Weights of a small GPT-style language model, trained from scratch on English Wikipedia.
Size: width 512, MLP 1344 SwiGLU, vocabulary 8443.
Architecture: RMSNorm before each block, no biases in attention or MLP, capped logits.
Training: a variant of Muon for these matrices, 756M tokens, 5771 steps.
MLP neurons of a small language model. Each row is named by its layer, matrix (gate and up: input weights) and neuron, and shows model dimensions 16-143. Each number is 128 + 32 x the weight over its row's rms, rounded and kept within 0 to 255. Numbers have three digits each. A neuron's up and down rows have the sign that makes its largest values positive.
A block is one neuron, or neurons of one layer that tend to fire together. Before each block is what it responds to, as a language model described it from the Wikipedia text at the highest values.

Description: Place-name lead-ins. Tokens that open or lead into a larger place name after a city or "in", such as North in North Carolina, United in United States, western in western Colombia.
L6.gate179:163183131139111138127146137094149145143152084113103096125084086143128127088150107123155201078180146212140137192122128119150098118157111144129148136150163226071126084118172135080122118151095078094094210146140171129125108120164094201123067072116132088130132071189170151151112178134154150070048130115089120126131137078128098143178145164061125079106126149149139118143104139093081150123153
L6.up179:151137163147137118100159133179037105050107139115105113099144107133161092125101185151130107116159089114130125150112148098174106162138072160105151143127118113143124098104169122074112121125087142106072115134141161109165137124153155115158125088089138059120108113167120141126064096117157138152140212114087156136081070141167131134107125122064133111111111126169123124138135119139131134107138
L6.gate334:140084198151093166187129109129139088095156097139138144159100095181133186118100117122156119184131077183164096160127122124090143154149091122128097161110062108223129144165186117130096111123158152087170168104150113135071087120157056170129082096073066116131108156137111159139122119067129101127142176099108129149107133184098123095154115129086152150091187142120158132167097155093101118184115
L6.up334:075140138142094155097128151153177134119143101154089155136094088116152170096140119090149145163135124141119182130115115112156080171134180154138134121104147093102118124163085088147109134127078208113097102187115170135080111148156124121136086182134114144124099152114126162146103173138166143132118081156095116094095140139083171075164091106189114176091125091113125089132117120107095148160184
L6.gate347:166168125165184143141149100169188155078127110113158174142120128106150127116138142121116166177109135094097123175149139131154135176099123127080153179110128184089133128170110130126088137049095107163105068092139139152108151108114096113196133111154135124139100137146083113097106140144160136174110185149161083160119115179114155169127132137137138187083103113127161163079183104139151199135054
L6.up347:136125163168157090129120181135140107164125060154156144153140108106158174153138175142155160083126156054146177160126108132138117104091111150102109104133077101106101128092101166094095098145101133150164064148159139144067072078142120120142143091126083181171055085115102090101137123113129042140175167171162071091131102093190097151124139108188119132160097170099140074150095170126080105110075
L6.gate357:119123113110149082112105101116177100056118111105173145133139071106076119108150190140206227126129143138112130111124150097192067104107171136113132131120139105174115159133136166092048153107163103040159079143082121153047126106168072117143111158129103179127116136138175136136080148164128135148160142094102047146134101122158124164197117102121143151094164133126156127115142104121201059109118
L6.up357:043182117114152153168143145133161150088100188155159164125099150132102140121114148064137141131176147098080141130101140139157096137063084136095109155166142133117136123054074127087114141163170159137069075167077174117144088075157159140137096098076080140142112134110146156122107148164134138138141118117124135143169131130123177113146130141142132115125131127107036115133092088112137085078127
L6.gate389:088169159098157154126141164109179146099121127118129136138160058103139126124136124112152147210095149084137130122151193150153082104081157126088188132133131115127200145154103092162067105107134149128078140135146117157091128089176121156155052147076087089090099121145146158102142092129184097045141121108120046136133057131172153142130105120208047142110081152146129092128070123117134139187147
L6.up389:165102218135106131075077109137109077086115122150130117095148135147112089106094138135083091073160150068079118154083146114174063178098123152125066113114142139071190110115169162124122070146143149140155184127113060150086124088132070088156098125167072080118098131125137175137131131093141137159140133096225087123077141106204115127122127101084128142099201177178143118145106094117096101130136
L6.gate430:114141109164075157155125102176130160091124139126125143145083140099119119119162106180096171103111130071167109095135146099126122152095135148063109115132126198112103052102164144150127124147119108081152090180121075145118114172096152125144098165162141103084140148100084183069162196070094134139143140120139120137151095164149083163121130166111129106184159173115140209139095108080138203109112
L6.up430:148165092139146128092170133196157133095162116122176072097133153158161148183109118096123130088150123129120119114138133116155107114106179158135035126135112174133069151169110198098149139087105196134146197161162138120087101106109095146118093129092088128112130090115112161143124068135129135115056091148166103145109092105184142105152171198093118138186139161151120139120129132063139125105088
L6.gate491:160152120196137113158155072146180172114111163102142210161160157096125113118085153162096184114138141073204120063098134105172134041119144157098127125138135102072161194148149171130060168116099136132166202111093111105147107042152112101111121134100094111106143118159150123107076095133201124130178127138083073145085095186165116157155144070103119113068136074098119083072163105147108024076157
L6.up491:133129131151082138083111114092157096148130161113142189152176097092121109134150080140173137152150130100124113111109079133134158130135113124142136147154159137112137094106122130110128096069181099104158143126164153196165127137167086113204118117203140158170159114172126090126096149135137145134151184124133128176159094111192093079183109078117166102121144096098112103115140093123133131147164
L6.gate528:115148143204109106167121171119135129091142134149054124102136081106079189132169124108212112131113093121165121224120129082156120101146089150114106133140103180167106164167089163176130113133146127089121185117172125079159095145147074135121171084100117119154131140151182146160069136133139146101115141152062068129133112111166072110086201127125210143138128133150187144120123131115157104140216
L6.up528:105126148172114159127144091152128110199134183129148126178117111124108124130130140138159163139138128139107210180163171135166138110102154122130208156154166070098117090116112082195173105121122099125140166139181172126144103117163140182127125124136171106142141141098149103120141065110132145123146110082158133145127092185092160124124108127117120142123158113118121102159137109120084134097080
L6.gate580:149058175126115092162115156121085090092112154194084134048167110097070124091114131068098140158159202094140158073152128108148099132067063141175077138158046157068133132112129149153203081148172164104159182148190161162138087156156084104161102122117157156115100175128122115132144105103121092126137140122112111123124067134126113138159085136130103132100089175182124110143145076046150165106136
L6.up580:156099153096152137122127121136061081176089100125146126166061125055077163164120137167114145088106144086082206162150089115165168143183186157085073129145103158167089203137169099134150094121129157171149153103139103129111141199170118125171153163108130119142130077046150154088126159160126154087070129154153071151067077120198128079142104178109101109154118117096105089137105088186084117151189
L6.gate671:127197155134124177101100149093091071122071119084113143136196091085076176116146147124099094097170102108169110163167144108118089125133156109128120105142115143142124191126128088113085061119120134132131150127109147128116094093134132124114186156124135063102121098185111146112100125092139118123131174149135090088103081081152116118217043118145146080098076097143120145081107154159120197117181
L6.up671:094163099149117138161160124145119096146149104182166084153122122133149153160149180140115114144159125114152176205160150100134092164096119145088121178144176136141125173074100173101112068127070096096125067133095093086154091162136164129143137130130127094071157112161126123093104160109149147148081109128126099160073161081160128078147125154120121123156166135121204100108140076107128143110139
L6.gate690:152194136124117104087161101170118137150115160127160069123171125090060108145105087116137143130147096071127135125130172086149118120153089129128067108168137140063137158128089140109115094195195159138114148106120181130121119146144166154157129089090132147061130108142152071025115142117106099126126141176139117096109129097189108137146189110162100094145115195156132144112162094153108157139140
L6.up690:093165113126125138174067124134136095167075157090160097151119024119158150116124119164136066125142144070157147089129132131106124081126093172104094109100142137072086127107106126080122124108074145118191108121130151109113092157153148131128195152087120105093102122175109123092145149121132164127155180037151127156083115127178150123112159146108113155109122034104084089081070122130124145105107
L6.gate1025:112141099095103106107121165132149108109136209167183119051104155083166174200165086083118133179176143169186118120130121078139082116127080173164039150125164134131165179119097131135091139178126116179098108106122165089125085127087115122139103146125157080127087120098105139141121130104097143172138120118089133108145177095137162138124151165120101125140175183108127069162144163095093209056116
L6.up1025:106161130139103112191068169137152091111097095095172115136144094157068191140081088123069152180168110098125123142131127153186197086135143101085158163134111110121153107153177099105105143080063065178191150103146145099105085111108143170109168074070127105138164192101122102158081161123143151147180136136133116148121146115160112121118087159162151171116121178098159148165120050104181139164162
L6.gate1048:121198114046078217146109137162153159139156129149112092122101147115057106145122192127125169136188114044127130107179134115120125137161100112159081163134157156104122110132098114087118134143145122168133121109150125091124073130126066143076115079081098149092144079209125189109176101078179114166113137110176118189153173158131135122193113154091176140131141152154171095241114158142061109137143
L6.up1048:141122168147143163162101163189147091149157138112071177120203126109136107095182146149147152091132119148157205147072121128131106101156106091154145122120122129095066121118150129095117105158138192123184128106140166102153148085149063104075151149118146102148183173129122116186072151127103173114153138126103110149110162167115138134169148184134115172098103091121117104110077165144134103188084
L6.gate1061:140064158150143169115158169088106144103115102158124126095208152080075127119148153112142100128191091156175105157153156093193074133141103114147050158099153144107134164130171145142064074166108164160149121110106161114130095068107074157149166151096100101115123092131176128084151115117134211101154113115111113169080127128177174130148133203144155128127129098146129068154132121058119134075149
L6.up1061:200107075182059091109093127147095137139134203119143132077177091128149118158082142090160152151092162176135141113086175104152115204076119126066083161177138149095115121103054073105094138117165153112154157143096086140084126163106113102127118118159079113111128147099129134143151089088126149219099130134111167124121133106166141152156070131202179131169107114160131190134202101107116147115108
L6.gate1161:115106180062154146164145126099119167109115134144079118109126167103131152099132063108167107101120121103158139169101092104105113195125085182145089124102072156142096142155100079148144167114147150122086093168108157155094164145135132154089105165123191118151096125146159204128115128122072062127125125201135108097178095160129115185151103094119154133116111147150158120094145099160125137098065
L6.up1161:125152091132113038212151112154131100018112112128122128153159089117098124121092121116185119092132088118106083157118095138111142170148162164089082115164068145156160171156124128118112131081198089156140105154159086130137137129157125168098135133121207113119120163088184087121104165112200087124179097158185148148055151156089142145113073123159120151116101151117139153121176107145175156199127
L6.gate1210:127122127140070130102137114153139158076098183127109140135172114151126157130174138102162140190061134056108098121065100161145156130074079148078169062126082144196178221083201136137108110121133152136128136131164097169120132155085083131106115164165105117176120097143057160085112172145132155140113134154125080146096119118109149095073101134140107107057122097148121127097052121111065089092132
L6.up1210:141135103147079148147175091113110094099086162103131137178122149135185204101145144125171134170114138131121098134093124116156075109105095106136137104121174120087170173116159128135083168125077119132133135163173149138099152194145098144077139089115100093097134122106097148145166053102134172142132129218132117185134142155135127137104134085120155162110159138138029141127076146164132170129112

Description: End of place names. Final piece of a state or country name closing a City, State/Country phrase, or the comma after it, e.g. Mary-land, Texas, Tokyo, Japan.
L5.gate377:167194178117196102081157064158156066101130120138106143104156124126106154126054175078166115085138100146087112115092170177145124127122151104083074156161146142134193099129154123176083192091063138128084188173092079102120089141161129157166146117065132106122087102096094128104119139127068201132140072136101122122137084113164132110119167138093094095163144089075146074166193093071172112097095
L5.up377:176159165147124145105179079088113138113099149156130194100105150170132119120192149054183113166135166165122112103113138134125145141106132160149094177095119129096080128174153128140156144130108115129117161163118105128124135060137100154142062127078129127111077112103063088106076198089084177101102080091126080159120096103132140149113176129105133121098106164176140120131150103130113114075094
L5.gate532:128153159082114119120130109152130151113136181139135068126093122141166113103134040118116110117122080120086135050193175085160093188164106158104180121112157155096147107187103132135160158132145131169149192056135130078147106137125098132104150112126117137144200129077131128121098078103095179173067104156174059154168123171126094157146088083131093095097142145121130128142198056129188119128175
L5.up532:106106156098172112110153138122183102071090123126103186172143149161116143093102091086131127123176164102132090123148159145142102113149138165127097128171136103039188148172169168101150128192084155100052162132148157157132105100122140196154059158136134109152120047097178116081125129160128110131117120109171115117117136140149127092066170167071130112185117108117124158180098088112073156145105
L5.gate931:095130168122132170180084158131112113089219065148088105106104097137140146129140080100122141116165155118190139157153119148105066143143156101096190107163056125064116162071132253142135084137101109063024126133151124121080123092197160129182148166138105118169105059116088113096128121143179152102180138125079159156122120140113157147094122158113081154172122053092105107120160130105177178149135
L5.up931:193140192177131093137112121082117049140128160047098158101190096151136104140173136064086110125096190173137125111153136136122079133194154110134164145147108111054089137109162160135128132115115120134133136166149117075119110118154119119149108141098122060095079157199108084167094111036176154121152132111078150124120113153095131170102185133146150170169116154088087143129147106103142156138111
L5.gate1261:149117189173164130123146167133088096099076024152135148171163122099150100110115195133124116136146074163152150143145140110147132164091141111109091146129112111116166131151126156109161084147145149147125195188135065129109082123176141131141119163088132123181148147144106134090129139084143121168129141185168102066097153089159151164105138146160184161090110133124099125120165160121088141168150
L5.up1261:168092170146094095114132160055065084109151122139239093122150142100137149139117120143165214168171165183162163128107155113181142149134184097117120106129091121105176149053109098144120089123163108209135140134161122162096089160114119144128084150159077160188135160099134098112102141137136171151091152130144105115093088130126182158090151150101136236138115149185110100153190160115108068158115

Description: Place name anticipation. Prepositions, articles and commas just before a geographic name or region, as in found in, influences from the, Governor of, ecuador, Panama.
L8.gate931:122119124192096101167156078185134124097121117117136081150148115164137100119129109190168142192146176140117159128128169115126142153144158147117097095081121101106092115113055133152094086106083137104098154118082153118148076152133100109148147157117129166150160129110086155127139119160144101112172145126093063122096085098175172124150111078094095120084114141195058131175138166139127158159130
L8.up931:089179152124141200129094150133091151168230169115158097111086046145124092116097165136158142072167138192168154088162155162146185156140163145065166102085174167091160149169116133087147100131116146145157182152094068137136104095117112145150128136144152130085151184178131136066137125174111133113147124130174133106155165165086146139189122176128100121151124211116109138112083059127053123172119

Description: Before a name or title. Connecting words and marks right before a proper name, title or quoted term begins, such as "by" before James Brown, "v." in case names, "of" Bautzen.
L8.gate1111:159165060083129129045139118123097154158104092124202073134120134126102115115123136180148136062149154179090090135106171096186132087087143080134118079129117134080138143133170133126101124121176147097088082070128143081168123149108087162161147159159094112114159150128167154170093106153128129094152143120146110167125145101121131102126156156137118115174192110160086125166081176167166110099096
L8.up1111:101139114121147106115131139122150201039134148096134059123122117096122088137123169152137084153130072140139109154118102160106163122123183141110184146138142102166081103133151123079119091097173161131092142103137157171166139081068114091118088143188102145124150141087111150135147130159161137110131107106114133101127140096076172153140136171143130104132089190121131089162107100144147042099157

Description: Sentence and paragraph breaks. Fires on boundary tokens right after a sentence ends, mostly paragraph breaks before == headings or a new paragraph, also ". " and table-row line breaks.
L5.gate190:086170113107143112109105108112081204128166148155129096192122144178157133150068166123120102158111063129129145101115140136091079146154120128155084141122134180230117131091067130116119129110122171175111125128163107131177062080145071083179118118045136154130146146098137092135109145145135103080093133149124112126144138084170104189167086133054081154103094111142125163123140163148140117142130
L5.up190:121106121130112172112126129168208061101148157156105153137089109137195165102143120162137063086098136115140116092147042094139163147124131183168088111161127206138128126135110104189173104090145139115182144092096199137118155163152060058126093184141131086160148091104117170148159118142111106159137132157170065089082076101097083121157158134114131180135154073151126109129071091138145144083116
L5.gate210:160153099063124159133166090106129140215090091057109176067120122082065140124122124089111156088139093150160179131176080087159177097140126126126119144125162123136162091110153091163120114136101133162059098135138186086137153123138088097129112123126099086139179145154160117132111112135160161135116106129128072142136069123060133117088113110095116131091129149181133148151102158115075197152076
L5.up210:176150105107129178144199112100126133186127086157151179146120147085096140109121162151206136084096194149151123134094113134054173146179145121147184113103166112107149108152102179109168116082113092160133118104126118144118142177141086158063163098122100092183184170142085126149128128096079143060089173080134115127158122085151147136107137149120176128103093149127169136149096203154165117132139
L5.gate239:093109141102140082151151143079138100140100136148096132169094089176167106120149135083100177120148124109128111108074100113169144131149122089137178175070155166158105137140138204027139087136095116152124121126097169130138172146185090111126181166163092115163106090139132171093132106089050130114199094190095114129093130159159144112123083150128100138127166094119158112078167151170163122181122
L5.up239:144136078127103081174108141114174116112158099154112116099140117184128139060100111169109123115133128143184122127126143111105094090152111191146148111121128170184107135137139095113114229127116131129177064169115117106165095138159126149118116146091086121100105208122163101089086108060161137098154091177188130169097097120121079177091129144121173120126119108140105176132188112127102119128109
L5.gate805:141095099138110141141132111125136164150165111098158088127141101120099143154162134135114092105116126151160130126133130148105176168128172083093123112066125129027157145141134137114155128170094099157095155133137175088153121089116198087189116104141194118180085094133109119159136139124147101151140093096129093146099151142178130136072053123122110148139124127106126137106131107136120163176120
L5.up805:127140091131179098163141138117154187138105131096131141123126126120126105153168178127139161117167103141137058126123109132140141152114163167066192154099059081140152067115103205099143085179125084175150143168128150080129149123107153120108116144123173077139138070151142086100115101160077150112159133078128117085077183154086146122101103148102162070171087156129083086115067120123109166121175

Description: Sentence and line boundaries. Fires on the separator ending a sentence or line, such as a period-space, newline, or paragraph break, before the next sentence, list item or heading.
L6.gate53:158107172083178125089173133122189163196118152101032130140089133162157162103117097099149131137097142136109110139113082104137079172101137154103154107129079174193150095109096125106055106121179110161088057143173178148178108132141167122116138094137107102174099104110090172116170150113139099182107183104129084179094143141135186120133090161088194139134144056109079103101069189179105137135157
L6.up53:105033075126126132208208141105080095105110103130115102140149200145143143127069189185167110141111104130154164142121136093143188121145133123125154113085141108113188171172131084115189122121092123128105152137117164131200131118148164160075105125115102164181101125171171088111142172024143129139123146057157124141084097174115154129152079115144131119162154086143120166143057152112192136135131
L6.gate119:124118151122147110184152052060087159160129133140136105128171112153172138085097168179165183126104087128109140141120102109150167170189153145104079149080119077178137114177095130111162123134018125121144154173123105130088086048091091135125098216130137123160121148075176149121089220115122157151163110100109103129123124087148111171110042104110147127137171172145119155082133115175107116128101
L6.up119:156171132147163147149163098108158158143161119162067107121141155144119121157112138133113180102142081143144121164154101116131097134090122159144135090115088172109101149116114088154141115084148144138080118181115113130210125110134069154088114178146046193152116132162168161123105148153164147174161124160173149157079108122153182125130101098077114164068138116133134065163105107126154098138067
L6.gate275:164113109090155054154094075070125084214134148091177126152195087135150156159079142105167114161147135136103131171138117145105139153104196179124118108141156120133219059105077117118153145106119128125111074204071102120161161105083163107168063127147104083127087142124118160158113141136066154152116102097069114123128084102115106134118103079120137095135175132125119079117144117115170121114137
L6.up275:186126159099120108110160160121143181166186171159162131069170129159147176100114119117144130179175147135112141106187103159156110091162125175112171177096144166150095069152131164147148215194131120157124119142071125077144159113111162129110050138113071083098072158175089134127107119159125097134102076070067164116106055150120122150132141077139208118128096117111143073063155081084185147102159
L6.gate323:136122124101119115126125133166069112109205122102109115160147098152131051171131093155111078111176069101144104162171154141121198137086119123113150087106192098109149075110059101156136123103080105093139112130121137153127111068012121124114143117084108106144190076119128128099175084043094147119116148076140209162108080107111119179127107139068113207135160104093154097145070111202123187111099
L6.up323:105073102115205138159141166102136158173174078115133138147178127165099199142105067185100096138115161148161105188111154144063170121108113131132100130104183134141129137175119122143139141162082144118061112130113144175128154077123159165149137088103115109220123139135106171173142134111112119200085119100113154087155088178156127141105121110071104102121125112090175105151113166122147174106081
L6.gate344:155128138101154101153200094136124096108133118151128141119129161157142160130126167152132189122183152146108178140118153147155099141148179183061133087114111100135137169123165149093076143105077139175102127132069099096098156080138135168095133171161089084094159123148067137152164129080150094122086119138159103108093115128147129093182109118117140111139118103144105107113127155082165116131114
L6.up344:160065134093105073137177086076140127180106151192176125179117147108149086165071059084127115090117144135118161177102063083123102115126120119106122115063149112108107089165108130163085157123047147137166032116106155147150119125165089122153181120139096138169155177121156139139134174096092124158135115137154113128131157142122118113095064125162126192141156086145148100134112135086169116124125
L6.gate366:118102084059119100168143134105118137110121076124143144110122136130142147137063175092105168072133092127093126172100145088104135095147109165151151140174160192138156090198136132123150128077116106083096110109121140135154202106108112235154161127119119076157137145171173137114092111100130125072079097102122098130096135106170120122180119128122140133134104110203125102119116118109187102158186
L6.up366:151154087096116108122101143072086106175144105132131143116110096126140153179086109099164131104120137121097152143085092084155094086156165146114138183126106202134160141146143130108108179073072061115105072140129151149074107115115145183151115194122041108120100099129097122128175138153121082076098135146123121112045153105141108086156105155112129173146122123100071096154091077098144098117138
L6.gate410:170119153109147138101117125136080075112201114132127148100153067123126119114118147152138120163161103141110091163143086174127154098126124153097106113134121148150118110154162100076207165137080163175109070151033153068094143080191126180150091116128118088173157118100214161195130145059141155080113100139130101146049124091126137111129059141104116128102116127182171110112118156134126113161185
L6.up410:123086189113101178129197092104121072164096106143113157117136118124163187194118110111092118151147095193142124139137047107111124115149104113145119096132101150199103147150140133133177173148201081117086072120086128066143113133112148156093105145113109141167092112139131112154158165069129104123157120118075139124188085175137090157143140173098172121087162087148145157106096152148138140123214
L6.gate451:132136124151138117068213181086114146085092108160154065122178106134116091147155120126095150129120106131172146155128162086123066152156130150143078112077149123189158111141074124140149130145087124123133135111067080105190086126080175190127112112159129093117209108028162151125126123073092074187109159144197086119115106091127111150052090071122167168176104097174135053175146136097171125161112
L6.up451:133142095121177148124203095038129138119098122161088092182194181144151169116151104068131080136104149118187141156134086124117186078142150149133107142179148199197127147187137091136167142107078147122165166087114124116149104104140154126081108126145129063186107088169139188102105150060093077089122093161101082100137122100102132113100083080139138133170115127114194170087099129126111126158062
L6.gate478:099103140088121073131135187066126088144109122187114132161144141104118130117130167105132150123164105108172131128150114108132111204121131152122110139129095106090132150130164159105148119169146088138183149112065156128118085093119072159161216176154136140165152175122124139100103137102135147107111161155082159142101120103102171058160116136111101134098121104145081132136104129080170056135169
L6.up478:160119068130115098077145126078101139116067139139121126161148126148136142107146109101153134115170095087112116157169102131154129189121126163168203126121146105085147100114138116148134113132112131119100092124128225069144159128136115134127097100149080156187121126160107151079119129172094123163035194149091067161166083115123119107172107120096139137135075096166184043091121097072180094139152
L6.gate607:151129132147138175148110052164130133092111128174144117155162137091139127152112146119121202132187112103091153112116156101205114124117123107073111159048066124122142131137159132096103068113098186111068118170111221132138147182142139154075048187128127111080171161151108210154125094101111148154079167188128111113132107189136131154131107121074147157156161117109154118103167115104148117146143
L6.up607:153124166078131101164172123125159155144082064117103131182126136139063115148082181163148059035121160133177119125121063093124149089153121198146100112080134194110091099132131137165115104073075159174058094156103075107178118113110139131205113110167110079113140172148165101164147151138176137158120086179197132144125115127149159132122105154098135098147081130155143109058152147068188179195134
L6.gate889:209120116139100183189125120065095143070127127074156099179138150161167150105132137112111121088109125144126190212134178116179168115168145191139131178111141087150129105193115120102136201143096132094120134075084162071120106112096114131108086145102118129101135102157162160061126141064073091113137121110094107129144073102098131081125154170144125112147115117136138186142115126180138177106117
L6.up889:129104124086156120143193123145130101163153125169142110104120142105156176163092148115163107157169097142157086069112077116099159107106174140155098094112115166152119108197113138134130150101098113172051101124130149120127117106205153180119167174096035142080109126079068141160101186080115126167053147121102139163100137167047171125070084119101156148119094111138123092183149160127130107124187
L6.gate931:118158156111155118083128111129071150099121105138231110099086154102145121133142174177125116165206151165093131123129118187111162153152118086122147091169201167123158173130127164119066140105126064105129061088158108116148216107153082127059144149161162135107115092153121120125178164118156106085159136083120130142067097096156163114111118161107150091132182094153160097123120094118178067055180
L6.up931:126124074164119096104124111114114101151126114171137101142179138107071152130119148170121152153086104091080105148147092129088116118126088155110172098114155098072161137066156106142108142115119144097165155077126164124162148127112176118126105138077053116145227163116165126083146136120115143146088092171087116139096111095047121079176117151055118119072107091124129120106157080104155138157117
L6.gate984:150088039093134106123157096159151133119130115124079124153113142049155118201124118117147183180129131117126166136133148151155108103137150154183092094106117170064181125144164144100132169134096090138129137136138115091104133113117156117142094150083076117158184106126131181154138073085096093088133187096107145121102106079115132143173077124155116125108134138116133165091157156165149175135158
L6.up984:152118140100119139128125111160137073127125133118120140125157211074167120125133104113113116089092114163178154122184097092111154127099119149120092108154134041124162144173127101106123134170090124145157077098101135111162130090144116135124185133171114124139161083117201145161125062115108135189110110072125124113117114106206107083159203072134131109193128099156042087113153139107145086086074
L6.gate1114:112152108119205177127141145105134153125149144168149108101133138136114113094104161133123131083115101154093085156144150130084147169098213131095140188044129127106155108150104188153142145159118143138078091118101113083114128140120150204111114130116106158162197114114146175090090144069122124134144162087152085115087151132124149169178127167117183146151159110146113100166167108129128153131076
L6.up1114:167106125140158187119218093111130109110138095157101077126141133191097191128086112129141094181114058180170111146124126113169126121070099141134155149015143115160153075129115182114087203171168140095123089187052129109132127115161163143098136162074103078116141127101142132128140125116092098125125113090077143125073126147141095060136142190102145076169148154149103092182118146087104137100108
L6.gate1148:137088083097117100085122098085145150134142140171108099160156097121131107144135126151136125141142118153066122144135146105174123168110085154122160120160104243121160170095148172111143127104089117110100089144161203126105145102163084166113172116076081171083098167127150129099137127137061139110170133183128149097165132119135138094136085119104103111108102095176148095130110127101139084106112
L6.up1148:176100092125094100119096113068153124126125120172130081153137124131114123151127143116175162161143121095108138149115102120169097071184090170106134103124100106054103095176124125091101080136141179172140106134128163174123143076147082140096078162075073091156124109111092181129139134098091171121107097154171101120158074130136118085136105141136157115101092069093115182133159157094112033086119
L6.gate1199:110143131077038119146119142129066106155150142209170142116147089118081087125130065132130125145089069182112127090142107105129105119106098062129107102110129110157175084165103087160175083061158141147151058083120131067137109166170116131168157135160051117050135202154130157122147146147118070118127093107175153109103100158106120115151059079104119143147095103127170160087122148140147175110131
L6.up1199:139145106112122147127138083103125139181103179184156141105160119178122144107129119148125141113119087157136179080162096149134127185175116187123150095140115138168136088140130160064109135083137169169112099139102149094094120151102108145121198152127124167098126166171155161145164178171109062128087123114131090100118095175141104141127094148077136154158141126189138110126114135150156110058115